config = dict(
    n_layer=8,
    d_model=576,
    n_head=4,
    n_kv_head=4,
    head_dim=64,
    d_mlp=2304,
    vocab_size=8192,
    activation='gelu',
    norm='layernorm',
    norm_place='pre',
    norm_eps=1e-05,
    positions='rope',
    rope_base=10000.0,
    rope_fraction=0.25,
    qk_norm=False,
    attn_scale=0.125,
    bias='all',
    tie_embeddings=False,
    parallel_block=True,
    init='normal',
    init_std_qkv=0.0162,
    init_std_o=0.0,
    init_std_up=0.0162,
    init_std_down=0.0,
    optimizer='adamw',
    lr=0.000598,
    beta1=0.95,
    beta2=0.99,
    weight_decay=0.38,
    lr_head=0.00501,
    grad_clip=1.0,
    warmup_steps=374,
    schedule='wsd',
    decay_fraction=0.806,
    decay_shape='sqrt',
    final_lr_fraction=0.0,
    batch_tokens=131072,
    seq_len=1024,
    doc_mask=True,
    train_tokens=660200000,
    steps=5037,
    dataset='wikipedia_en',
)
MLP neurons of a small language model. Each row is named by its layer, matrix (up: input weights) and neuron, and shows model dimensions 384-575. Each number is 500 + 25 x the weight over its row's rms, rounded and kept within 0 to 999. Numbers have three digits each.
A block is one neuron, or neurons of one layer that tend to fire together. After each block is what it responds to, as a language model described it from the Wikipedia text at the highest values.

L2.up664:496564497475469512493505492494510481446508502517483511487436481473541478479507545513488486483514509471485492491456546540524551514493493499482506484580489510476482508515491516454498497539463503519541517488500523495495514492496519496500528471510502506519541536481486523457498541492487491506521524472502496537531502491494481467508451490507475496542556515470497491525462482503514479475473489485519492506517499437515551496531531491489522511512516518500507473485490495527495521473485498492502516452514492505489499446488512536501479476489533514503519484498480471483527494530559504530
L2.up1874:502592501510523474485487474493520499502466486529512488509463508474507476505519484502499518470559532530528482543499492480469527530470473513487503464539489527509491521489477517503543510556519493513487445493511479488473491465487525495511506509524526522506530535492514467511531533501498516496473484557504487509507495521496487518513434547521481496546515471483507514507531505472448499496459518476481486501559491433522541509497539505537513531492518519485537461497476490527501517510497508488497493498524500500546516505462494512492543502516520525525463512470495429446500473521553499526
Responds to: Mid-word subword fragments

L3.up2:517522524520490486483491454522487520525448452507490569500515507491507507533421509559469461488505459475483542531519459481492541496514501477549455523511491505477501518502475457499525539526504486523487512466518509518533504508509518440479522485499545506527459540491482484532518503533493476526470517505487466507469458491473467525524502518485471529485505484489480464486497515518453494519508549446534523475545520495500477531480491460470530546472468508479468486495493511494516472478502457522540522497423522477505500410522452474512512510529479497509453529519489482521448463455554547507
L3.up34:511537531527519503542488521470487514481495533506500479495461489500523491501477532524523493493464510523464486508519506487491510513432532494507512495544472472501494531528483444523480553555497474490505515518489499500519463487511525517513505504481538475473461525509492463475508506498520481516525504514469479521448499485484516540535491487500536512502525515495516523515507507521485493491497479479514499498471488501501510510513513537489484514532509471485486484474538515525523519511539501496460488485459520482508475517532516502558525479545513472502497511480477474477468543480489489514
L3.up100:500478506520553518513537470502519469483541489497522486499492489497479468491501501554525508549481519545527493512485482477494468483479490516524460513501484504552479498533495509503466542533472508461486528479502494509546492526498488475485527465498509503505493525479491471509475487514491467519518528510496490521438476470451504514496496529493500516471524512481461480490482496460472493484498483504537532505515500522530466535479490482496514519505477497505460505545503519490517482493548481473485552475535505463501528507491476508503503479503465479550465520488494494505487525518485527523
L3.up915:502478491508554482540484509497510465455532490498475502491488490515489506515452492553508463498484480540496516526475497468468535501507500516485533526540516491452489485516488523576463508563515515490532509505495492507530448489512504477516561456466525546510473518491482415508497527525509500516510484537476512532474487474495555478495498511471469498447493507478524545495472519464516492491503514490499514521501467505525509499487500514485517545534470473492467473462521511495469482512505496494508538499498530471520501491457484513507493482496492469506502506471504460479425505523490509478
L3.up980:495515501507508522493504503508513487481490542499522494486516511486500518533458511535492492517465509513496482486509434469461516479516483520535531490493505524478494526505450514527492491515466462476540514484486502478500517523498506472508488461485523568489476509497501477501472506499440506523508462511475511497489480479525492538517534511479453511486498466489489487469535493473540531517522540458508514498508511460479481488520451493457503552510461464471518496519511481491514459514460501514424471493516508493535442482536493540482472469576543458505496540481496477522468476490480513468
L3.up1294:532517535499503531516502484533493485479530503460492512546464503500523497547450507555465509484449464519521499507498475479477504487520483508508493497537505509499480513499497477508464481579517464491508492493511489513478478447487481496522497504484486527531454507513483515482468486494438490507502496463487514522447539479478545481509507546457443518518464501507476534514476502497517485475531492487514509507497509487457487547537502510473537492497481454484533486477485494523497516467493499506515518475518529480530505474482485477507532497527479452491432502510476455515470500492534480474
L3.up1865:486488515466516482496518455481485464464565486525483516448484508506498527519458462579485509511470510517484516555514512516504535558525507554496509498533466502512487480519487522506453516498548498483493502474447486487523517473483495511518492472514548532470483503485508497501477490503508497516483503516501446466479499525476510532508498504505486491525487500490540529459480517501491521510496472470524515490503533499510499511482498501518552552503485510504481483503518472467519438467481506490484491494467483463530498517481488524485522519550511450498491557483495509509413521505488520504
L3.up2210:527488484499487474564525506483468483474557515565536487478536519472529509512473472530495503479465456516516511511516509522498530561467492510512500522525498503524527449495490512517481506528508488478471462437467495485531506477490508517496474446501527516491459543494508493488484509510471488533484462479484483500482512519487482523542460522496485477510479440530539538472488497484493502487458472477514521532544526534514511495514496500491550578526486512516487509507504472504513453481477476483479523499505467472494529495485495562477513497520474477492511517508536464515450499511510520522
Responds to: Mid-word name fragments

L4.up573:508508485497535482528536495481478493442524516516500560516507464482512501514487523484501525520521534529507474527453496568532517540530518492539512483531501499506492496538485506496489505570536536513530477509504541524552498490502478503537533441522508480532478486493512493530460529490488496523498443505519494549490456488500509483501462455472489507504501501443507513470518493506473479499529484483532504504526525455483489513511524487460506513490476495502501483515471506497474489478516483530504491457494470535461502458553523505496455458514536477519516567530537470498488522488471472543
L4.up597:474495493523524482516480490470516463477492535503527495527504485534506509562501477525565532469541501523513507556485475484500495485530484503518484531526445479451479479531509493526508519492498509471520525469533465481469476514514522448481512446522522508508492491538470529491472535540507478529476500513467519522458491491509552476527508507484505536459505468452496467454468424537464483444505507473554492496503517474462447514485515514483502535498520482513496526487505459488500510536524503496490495508523508507502486465485490487507491501492509483554468545509495462521505491515522484533
L4.up605:592486462523500495513512495466523486483514522558546549497479491501486554478484498475508537494470497490516488529497496529521530473493507484482485522559491519528487487528493484495471508573496494477485465515493480503509509452546537511480524476509519500543481555482499474498517539501499510487470474461540479524505518507506497505519483483496449483457508493520493531469450478479495496512471524494526524504508503462450480517479464475480522567508466478494455494472457475493499485516442482498497518510487494499518517482503531502504509482504494525530490475524524464529485529527464506523
L4.up1426:505515489481485467531528495419478492484489461536487555508509493497477517521518537511523497505466500486502508516522474544518518519502468527497533476538534474511508461515509535465463516506510464489509530474496518505538503458515523515486454470490504466510464468513455546486479505502498502479479495489511509487488546492514478500497502489487479555469554518511454493511448517521502506466506461448505470512519497506454483463484505444476510455522505475466507528519532498522475519464483478499501510498499493485491504518506486533502522506484480451503474470527493508551507518490477547484
Responds to: Table separator pipes

L3.up35:542548495515504451494517531459494499480510520518481472496530527494510483520504465515497474498497495538514506512522512495514503507535519514479492540546503532501471497477496452484473509507495516518506541481465506504529496504537491506482511515531535502492549519511538520486486489500503477515524507494512524495518495486541474506513497527470475501460506475472489482442475466489470517466478481497494488492510523507486496491507504541494488512538495539464473491479464469508534509518481475501487563503491478472514536474506454533485518569481525490466529452473531472502497492516518496549
L3.up103:488518545523516440554481521528485510509509468531505488518522529489460498476462482521519515533519486493538476484489486446476516471502479573541506486512495502511494493488526537506491486501534504492467484493509467469511490507510504508512490507483512510507505527501491492527497537441523481512462504474538517502446455477493455527480475501513474510504509473523519482492502492498524501499484524508488484506500481501458470520458458539476497476553509538502521482446483462505509449507478507479530493504514476521490504563472444474502489511467496531472504468498529465539496548523463554537
L3.up137:490531495500509465504486479512531501483474488491536489499494483525495482491488495503545469514498494540496471509535510491550497472520496522504493478500490529494510469478499535494504505521511464557513508529457514533486470484504540547496494498487553452517512526514533481516466561478475485475516476492512542508423519466474487491482495509475477516495520502500475437504483507542471488479512516495493524497539498451452497502499489497531502495489526524480535478526493497495483510482551495484518488520518552494514501474526496486505511516504500498466504461493501493507512507500512472531
L3.up559:485540502518499494540510483469472488500525502545503499442476500576506497498507485513487473509505486493446505514541487494474492502475460494515495528485507480556494548470437499508500523506498484495490490492458513500458518488494521551475496511523520473452544502507525470444476494527486482481487441547511473516551491507459461506517539533482534487519506491494503525515484506503511536494499470505486481445511478458485502495516476499486529564512532541502514535542527476463498490485519506473492452482509533493521518523487531509497470469526530462499522486513525497482560515487489524519
L3.up626:542524508491522470494501490469539490493473514521538506490497485547502524453477556505505495514543494488491508511506483533506482492492519501424466483518504492478525506516500492511474495474501487512457484524454486495449504506551511522499491531493502530491497532510508504512499486489480520489478489529518548504499482444520504509494525528495484533484504497512484437484458438495515505500502514502509474465548434502480476467508480521535522498507501574471486500517512429524486512528488525457478506516480514538495462507487495524489476528490478509483483476461503482481520502499558529503
L3.up863:515505560487506429501469543502516510472517505533500488469489496492498513478493533498535505499515478537510511502521499505529474510532502509438481465515514490500475497537489517469483512506508485514477469458503488473518511526507536505455499482514548493490493537509500495538444515500501543515479515515497526505478472492553490527475459514497461468514515468452497454505481493480516505500466484475469493467542529490453505488526473515478516498504516496452518506537542479517476444510477485525523538489522484518521471544455486518489501487508497488476508454488541470475508584504535539526
L3.up1095:521534557530467481503492526508477478490455472522482479452499547533491453503515524534533482520520486520495473488522464473500484479513522481496481483519484502526520490526472470494466551470514480512484492453506521533458473516507509522482526517473534476472496518537544475522481533512506499508490485550516529520473473500488486502484520526481516514462499450511449492489494532529533517501547536457508503483520518524515495520475444492501538496498528524499547495549525483499475456504511499498485546503506537502574445493497513467471554545474455454473548485520500489512463493476532516490
L3.up1957:489527463504519423460466486461527528478516528522497509532527525552530465497540489510515491515495447507548439504524443468498502496467493506488480510491491503447512495482502514516460488494492524490479471489487519498518504493530526487491528490508451450491508504483526510524498523471469499501486515471548517527521494495528490523499503476463494461453522530479509491496491495439519494502503492519491503480518495486480483493478452509505545493475497497497514504565468501515478462531514508426457518511468492535500505468528451501512513506505549509481486506497479434513525505524504485515
Responds to: Mid-word and final subword pieces

L4.up49:495534504472499479531456473459555489500481490505518492519477520568535476534528485526516483465492509507506507507505445482483511528530438522461513478488524531476501496496452537517527489487495530519496550504512460540528486520482526506465582458492489488484462518481557484497483514505503465513481482528494532507508512447477503499523493551479522480520502528434479479521484458546489497489497494499526493500470534495448474495495507519517530510497505512506503512531524489502472495514514482469516476527521480513536467487508521524484517497521506483529472495536486462479521524497548478529
L4.up1071:506521501534522422505494478481530501466517444482521464487537492544526465479473473530534513513518453507501492492463474490494524469436488515467497481497501515476509511481492569513495509529516507501520501495482543523494496470541535529524464503498479501515547515497542517481497498484484488512499506511548490524483498500523450498498551546462497498497488477492487458509504483525508518495529490494508490464539490502456503492468490519501526500465525534488494505463501502507530461550525467461494473507513521531519472503491475530513423491465547522476514479497509495521545491506500475523
L4.up1852:508561482495548467499481527493519503515454451502522467493500496511509488518456514520497460480548472491511500511521498486461449479501505527517490486463506540493525523489510517465486491517522494466539497520470464530465515525552478556519510504556525530493521502481503483513514501494479497494513506548526528491468489489527510492530487510425486482474505505486479494466491481469539435492507486476471491491525473469484495491454436520526531495500474518482522500521468505507528500484510513486486470518481521517536481519510480509492495512493525484495535447513481467500509531541516512517
L4.up1970:549497516513530480490467503478542485465538514488494469475457506552504466519468496530541556492503508489519487480519494518488508490505495518486495487504504483496527471527462530552488500510510504531467517497503483515493489488519520523457557481516515472472496537563501494502471482522459486539468498519474511479506523508530510509529507491491477507475548504457506516478415496509469507486514427504497512458507524539461493502522445489521495548542509510492484537465542450503495513502499507521515536491509533460496530508507506534483523497519550479524498475519502470494499519521473518513
Responds to: Surname-ending word pieces

L2.up633:483522514520545481506474462462544502477524489533479519466507497540512502515481497523467497494510507499489536502492490471480528480525521531499486468516518509494533496478519481557497512550520490491489553521494572536496487515519503493475541532517557492502470500472510516499468465486528486515532507506493504496482522490505529529534504500483499503516471467460525503469496455514512522459495507448514497485491490502493452496501448516487534514488456499497494495520510466536548465502466485501518487526463499492536460501524481510472488533561537489499482491521517488483477532462534494494
L2.up1319:521503491536506525509460441481496496492542477470521522481495515485494534464491489479476517510470509522504469512492511508474520549494515484469509465489513507480518530505448518511466503533489503495532517505486536503504474545457493512534537498525533525492507531486494458479482485491479509525525497497486461507449542498519493558560507512444474512504488479490513490460499490484568482472467523490494509519519455526524482472544497498518535568519482489522468500492525479482495476491482492465497526472461496509519529477520465526460509473522540492491488477474501470477486493455494489509
Responds to: Name-ending word pieces